config.yaml
d_model: 256
n_kv_head: 8
positions: "learned"
attn_scale: 0.177
parallel_block: false
optimizer: "adamw"
beta1: 0.95
steps: 8275
MLP neurons of a small language model. Each row is named by its layer, matrix (down: output weights) and neuron, and shows model dimensions 64-159. Each number is 500 + 25 x the weight over its row's rms, rounded and kept within 0 to 999. Numbers have three digits each.
After each neuron's rows, "raises" lists the tokens whose logits its output raises most directly, leaving later layers aside.

L11.down54:522487468494517497542484492499515509480519512500547495490485509507504469516451484466484503504499497493500487515509523506517523476506551515470490501516526510518478477487462507530495462513539473526471486495543496503494527503533517470530492477482516485470461518498456490496481518515447533500
raises: "allow ", "are ", "include ", "were ", "appear "

L12.down644:516466505525488467511501511473491513529506481518504486515502485514506499507497512459457525539525486558507533491473479475510526614506487502494478515513499500510447487527476539504496479546526466477509534515479494457541491492479475520491458469494504512516491535468506505508490486463519501468
raises: "an ", "certain ", "a ", "some ", "another "

L12.down518:499528503513498548470482465513497494512540504492495551472505505527505464530497473460486490490409510542488483561496479488527507514452490544502496486519500512508486481541511504478508545533505504525524535478468497491472490530466512461522514518505543491535462478479486519458496485523490492533
raises: ". ", "). ", "respectively", ".) ", "Notes "

L10.down150:454474501439490518537494496514518510513498451558484503492507561496480481477476493494486516520553481519469477472528473476490478473490530502463442533474493476508518522512508536486517437525487491476526480534475509518486477479481550510508495535485510478496522517510471545491510532490451442512
raises: "edly ", "she ", "he ", "his ", "herself "

L10.down778:503513522520475469482521487522480478496518507483489500484494522496494520457497499479494528479542516492487521530468504460510486491484537477559485536474514516511506507535492511485466480519503486472506521517505488478508492495525495500493479472477508512505481454518482490527490519499520545508
raises: "the ", "it ", "its ", "his ", "another "

L12.down262:507465563495488517504506470523505502490516492510491515513516504492507528479496528496488491502460512449495501475503464509536524502468514539476484461545476493499527561545495509505498508441504482513492494518503512496493519508507505471489529496465537508493503506515483525486465514490483520508
raises: "199", "198", "200", "201", "202"

L11.down451:486509515476488527469560506469522507455478468482489544481509505474456473491502514500492521526516518478444520497480495534519471490485498501480477501503487483487508523501525517519509531515489503567494464492477491509476502531534498561495511531561517490464503508502492552450488477484503549509
raises: "184", "177", "185", "178", "188"

L11.down817:539495507565491484510509494536513481539462454490488486500489509455503508515512529480502527531521516511545506510462506487451499485467518476495504512510508493474496501532477528470498466563513511506539512537491496458503471475492531530546473503509494522507494469510515478503540484495513535453
raises: "their ", "these ", "them ", "this ", "him "

L10.down450:527508483543486484462462474487535475498492513521498474524507547498499463476534538465511557525497502558496520508464494499509551467474489508475517502455486524465521494530525532461487514519455469486454491537481487490478493512470541521458497477496541535507515550493516474540516480504497502479
raises: "the ", "their ", "a ", "some ", "many "

L11.down160:539457481458513484477441500465467515533526465488551479492493512508508525493503496505472470529514484515530496448530505510481498496526488484513448486485462512483491487490506473454492509483483454497465481522523488470473509473517509470501509496489494480483523526507521527507476481485507512484
raises: "finish ", "continue ", "move ", "jump ", "qualify "

L12.down310:507496485512503472514476523464525467478494515510455514561487511541489495479535467491505536525487459460461496492509518507471505503472547478497446504530512541477527456499527521523514515498488476509479486492530537509467480519473502500494477488481549529468485488483498565549514521521442511514
raises: "of ", "at ", "from ", "to ", "and "

L9.down110:505479504489511439481497478521496527498492495518504462476508489484547487507518526464505542489521503520436487476479477476504523508466502488459503538460535503504495538522483493474520500552490480478496467515473510439502504466497453503510446491487483524537534480460496530504541493498492526465
raises: "his ", "him ", "her ", "their ", "them "

L11.down937:487516487515545488481504492497504497534493495503491481458508482462513486550536496509554511502547523500479496483472504460459493466473490504565496559509516490473524491537479495495474474511534472512482487509484475463526489499502459515502478499533506528506497472493482453501494492464537447482
raises: "him ", "its ", "them ", "their ", "him"

L2.down1003:527514500477518511534494491472522553492449456501500489490472511502507425523521497499474484468500478464463518515514514555518542501494485456498483499524511484497519495543510525530524499513512513492539502554474486474496492483505488499531431468515505496519515485478526512516465478495476490500
raises: "their ", "them ", "his ", "these ", "this "

L8.down162:496490505485491521486530450474481519534501502529581516521477488500487481473517467498520505526514503516533502503496483517489476451503472505484491531495549531519520525494521460507513489522543537491516521574543480468468503512500517515492461507500501485482469473507521516475497483546476526481
raises: "There ", "They ", "It ", "More ", "=="

L12.down529:542521481500452534511512503497488507504447468452503538547512499523510494467504527498476478498502482467509538518525488583521483416493467501473481517517525494506510513500482484494521518502501474535487537503547530488493466492527497533481509558482530499481519478511529488533491479489498544525
raises: "192", "201", "191", "200", "199"

L11.down872:519488530466544518553490505488513469535470512459487515493479528484536491474503463456506480515449471480534489496550515478493481499546559486498503455499480491524488487458488538515539515499524542486524519516502484514467511481502496501510506526511557460488480523487498495490503488493468496498
raises: "is ", "will ", "are ", "was ", "has "

L9.down27:486496487525532497500488500495510511479503510480441516506518488554518463474524465481496489500487442484475474476507488485533499486500511521494466487488537500519524490501492500465497493453484498478510506558533478481502543521508456452500491508504491485500506482498484542490485470479483513502
raises: "to ", "toward ", "into ", "To ", "through "

L9.down125:494506524553503444478509507526513530527506508500476489497486503482546493473538486493516515546488515496454483482470487463488499511477485520507534529497527507493499489530477544497492466527528457468499520546469491471477504501523469493503452485531499526510468516491486479504503504509506507496
raises: "the ", "another ", "a ", "its ", "it "

L9.down604:526527492478502451490516528531537471492521509506505465522482539513527477484515517493516539513498491504497476464508505488531489483451508522540470512487529495461534503515491511521487466501524477516499521514470535470499517453490473512494495476480461504526506478536537482531507475530498508509
raises: "the ", "their ", "its ", "our ", "his "

L7.down516:512451497489518489486498531460515506535493473480518492513506521512518523527493462522511522476480528480495481464520480487519541488472474515479510504514490505491465537498529545493561502523531508529503479495464498501469480551507508488490530520504504517491486476503514481474491487475507519490
raises: ").", ")", "). ", "\"). ", ") "

L10.down16:467510506511484515518468451490478474511510482519506514465517521493490521516503477470493526496513507504492508526481486518512508410499526468511470444517501526502516478545531514485498528483502510469470483482481508497497515532475492516471453517527514530499504515489509487474541480514476482501
raises: "===", "=== ", ")===", "==", "===="

L9.down653:514511516492476483508501527538518493542457542502499487488468489454505495469519520493518516510529538512503494484464500483479495492468494500530519520521541520485514511528486519487466482496491499532485482518505458445499501495492482516523519485516508539466485452507460502522525502479477464510
raises: "the ", "its ", "those ", "his ", "their "

L12.down819:446484469495501463448531467518484509497509476478456506559546499502476502524500476500525478536511536461492481473506483510543520505526507461525505496479488474500501500461470468507494499505499509541503540460516505531446529508527490519521498501491546500494519516483512521475498474496484476510
raises: "to ", "through ", "for ", "into ", "towards "

L10.down621:499513505525467432495512512474516480472468528496491489511460493498513492486508488492502522486543476480482499474505508511478524543474510503488480536508543526511519493515533481488535493511525529462519519477499514495498449481492458494481526496489501489502496506518519529484520472497515433512
raises: "its ", "their ", "these ", "those ", "the "

L12.down114:493496510531501451517557487492492481523482513496505473519530519495472462525514521518531512510495498553483539440500491467479524567510452475536460520503527511490509477484483528499508480512531491496556510512486511485475498481521487539521494448518513548526505524512494518506532451513532509452
raises: "the ", "his ", "an ", "its ", "a "

L11.down286:494521538509498500497530463522478494460523508509491523506536517538485479503488470498506461567486458541507487484532473484515511453481481483517437482433502488481509476538534494533537463505473509531538468470464478484531463527538523487520469537501531500495481513514438490533492559511486477504
raises: "she ", "her ", "She ", "he ", "Her "

L12.down997:492488566475503514519488512490475526480474533531477497520453545476527504508479517509509518502518464477464479471519514501503476409503513499505472497538496460482510484470499521516505515483517537515521471475472505476528475483520495492495502502490504477524483464508515453527523497499514518476
raises: "has ", "was ", "could ", "would ", "is "

L10.down743:467512525491538525481471507459515465503498487506526520523517525470544482533507498486528542486493531487519475484516498521516510469529446504488480495475507493509474522504482481471507498473464481464535480450487522497490457475509515470512490512506511521464552494529535533494455518472496440472
raises: "ashi ", "awa ", "ō ", "Japan ", "awa"

L12.down161:529527513505473527494493486470478518490491491536499479512478512524490470489528471539535511525507528504501530476512489475481494448505533514499494487471510581489524534474523459481557540504472519510463483493524518538459447489484454511495493501475521475489481449522452515479530498549508496511
raises: "of ", "Of ", "Her ", "For ", "your "

L10.down829:533486513469488526495506495476491505501508511517503524501472500474469476523547502504536501482550502501450510472482525522478509520478521516502508470512504522495528484424553483506450470510467528538497519497487488515452461485466488499496497537465507543474497487529534525488479509502522494498
raises: "of ", "Of ", "of", "to ", "for "

L10.down157:499481542489444510439507501483551497504511482461524512507503519496512500494504512542505502496491534482492467462498474474518524485488537499548464511445506451514479477534495501506490501497498494488469509534475508475462462519455527494543525510505510491490518488495525514496532508495491532515
raises: "194", "193", "185", "191", "184"

L12.down126:507490554539505511573497466459517492506516470464488507489518478496472453507447476510479548490532545509520471476557484486500480463524509499510526530518464500532462470473485474527499481516482500502514498494502533512529499461514528523531510501520475523514491508530497511502517482500502519505
raises: "and ", "nor ", "etc", "& ", "or "

L9.down105:505529496466436471488507544486530490500500491514496504484501517482524463482502526482539516552493467473474477506520506488460554492469513468424502512475500505492509515502467538525480432513440500476497493483501498504478519501507528487535456517512507484551491494535506487511544492502509521488
raises: "an ", "a ", "their ", "any ", "its "

L12.down198:482462527527503537486479503481514502544495458496479514527512514483476517474517487533464488497498494496468538496527495482525476505472497490492524513476497484510535527514492488540493516506492550524531512445499504529479491505479483506534461558512506487509462481488469523497515494511537476497
raises: "for ", "from ", "to ", "after ", "through "

L11.down577:458532523471513500480517512495500542488483459451510489489501488487487559475522478551492502518485516476476480495483515525525509512472525529494486498501502492479518495518439480535505493534487532549487504468496531487472501514506516526523480535503496487522537513507504499533507498498483509507
raises: "185", "186", "187", "184", "188"

L12.down629:457498486490493431534498463525536526465512540504457515473529531495491516487492463519483446443486513458499469523543494499520464449495513530478504492469521524493505485484520515505523496490496513502552508481417494498518505537484500480500469491500510509522479522511493542491487511510472490508
raises: "where ", "consisting ", "which ", "who ", "unless "

L10.down521:468504536522525453517499537503547490492543519515510503473502516498493506503508486508482483455487539431454475506523476495507475497465498494472471510532496522509495474535504506497488518525487469504473506490522492470478495512529524492506498526493504491491474510481499511507497504517497482414
raises: ")===", "===", ")\" ", "\") ", "=="

L12.down97:472502497504482475519460500488484482491475530503460513526515513458519494438523498498461502512519533481463499461500488492486532479507447513491462508501566526490457492531561472484519517495485524483546522470501526507498460495542509489507520523497495505505491499495472530522505547538498521486
raises: "and ", "or ", "nor ", "& ", "it "

L2.down1022:474456497468549468489514511518523509517547485497513520515468517483510489494460505559476470487554510451503501489499551512524490493482483522508476467485448524527498517496527534494500498476537533489527492446509456477512462525490503474493494534535525481501518489484482461537543483498564486487
raises: ")===", "\") ", ") ", "), ", ")"

L9.down322:507513467491472492527476452477493491515538527546487516549493540516468461492476451515465508525496511471527497456486475502517502543526484478515530535487532493500478524505466500496505489482464485481517476497481495513469504475482487517530510486507522515479469510484465480525478497493498504507
raises: "& ", "(", "and ", "by ", "until "

L4.down369:497487520469506482526464487485474512473501500537466486513489516490477524456517502502476526532522526460481519489528496519466504460472519488511540513465518517515523476536523500517495461537501495504497463470495509510479482504511467486512509496507531496518458503531465502508469486494478494482
raises: "it ", "from ", "its ", "there", "it"

L9.down610:494534486524534473480513486495488454467533534460441490525508533497486529467534568486501517488503494493538497484510495470538474475504511508502509494482523500503556524501514505503492502512457524520474555528483466495487503504505521461539477507513497541507530504505515536514483500498445515535
raises: "which ", "whom ", "whose ", "where ", "involving "

L10.down745:469469518500519489522499465483506539494465490469577521470470485472486555444465497477454455524524481519478449485499480516507507474522495507478562496503484488484516490543476504497498488502511494482503505532502509504434469518515500504491533497558515494480528517528472537504512512518470514544
raises: "183", "187", "188", "182", "186"

L8.down914:505541524536495531491486455508475475533488493494504491485508535492513495479531466495466516536507536484512484501467451499495482448492466501522493496533442516479483475530505476463519534497520507524525529499506522472473517502515496498511465487517504506509539512546473479509496484505489521483
raises: "|", "In ", "| ", "==", "===="

L12.down256:519505475502490507478479489483513517494520485490495468506511519540479488522492512499525510478499476490495476501489534490515504525506459481489492493518513491497551497513472556506481524496485513512527488451486544450484500485484505537494538510558466505498495501492494523514491507491492480491
raises: "a ", "two ", "another ", "an ", "three "

L11.down71:479476522508511513525527498492479485487562523462503521460537469541486466457471508488467510476536508487537496532517502469551490505482488467479496465477493497480511518501529448494459527507510498502455485469539467528520520504498469561525503489496506492502505503508476530503485531510484482512
raises: "closing ", "reaching ", "serving ", "changing ", "forming "

L9.down254:525523502542482485496498452499493527530485509520513461542476504518533468490535489483513500546533513476478477489506500465464510511449518494535477556513497523473489504548480482520514522501489512460492460535500510458507489510521521531488456534563524525476499510491481479522514480507487504532
raises: "it ", "her ", "their ", "his ", "the "

L11.down37:508497495471513491481520481491513520522482547542500446465493505472564504485506448495516529511512469467453477512503483507499533496504456470513461506525492507515473504490514484459474504501456457483459484549493489461517521492534462507472496491496480500487526499521484550532456464509497502511
raises: "a ", "access ", "the ", "an ", "become "

L12.down104:488513517482458467500573509515522476479478513484491522463547545458477471505540499479486482490479539477493468482509470498468510511483524506468484510501510552490520474475497494486477537547494532482466489538532549480482474479503507502496441495489529526458511470484481489513467508506508481515
raises: "him ", "it ", "its ", "him", "them "

L12.down692:494527499488487494532468528539504488505494469500487521486557504497475543493468499516456507473473480498485490476523496490484514460479491514494515516516510531506478500528579504546484463512494509492506460482507486512501497481509516493472494525505471523557479511497485494546486513529513476508
raises: "and ", "& ", "etc", "nor ", "And "

L10.down305:510459570513511524453484536529479500505499508480505516489480523504512530453507482508472454521452511525461451527471538528486470504466518490513476482486508484477474481497498436500509514506497452565513476503515497498499502500510498508506546491496521494488554487481479484480518465555483512527
raises: "194", "198", "188", "191", "199"

L10.down790:519494461502506443509513538492503537519480503447524541520489500543512507475455490498494533501515511414481519510500498495483456472524517509457465480488499493475520515505486517505517516509506469478469484495470465508484510486484470482495489508516497500512526457511497562471472478490465484505
raises: "6", "8", "9", "4", "7"

L11.down528:488491501540526488455485498492478512543503534530474502506496479522483514515479484502544538531512488581466523474471480476482482517504522484515515515490485492502524516488469462492455491514503504494526467498482491461527471500489488588449489477528526530438512503468510476466533502518515545468
raises: "he ", "they ", "she ", "these ", "this"

L10.down688:509532482552505455469480495497502516518496498534497519517506453490477477447509486492497530596548487568464532520459467466518523463469477509523492524475536530485524510516515481463460475521484476466518517518535470483512503486494545538482469495502545522496504514482496496505491501492465476494
raises: "he ", "she ", "it ", "they ", "there "

L9.down572:539487491494478504495475524481475488508408489523502539519516491499474450505533477506468507516486537506504535493498518498468525433481484488493496469547510541486525455549510495493515513504503552466488505515502475517482521504476501544538484479496470477502505505476513485492500495464507544450
raises: "This ", "However", "They ", "It ", "These "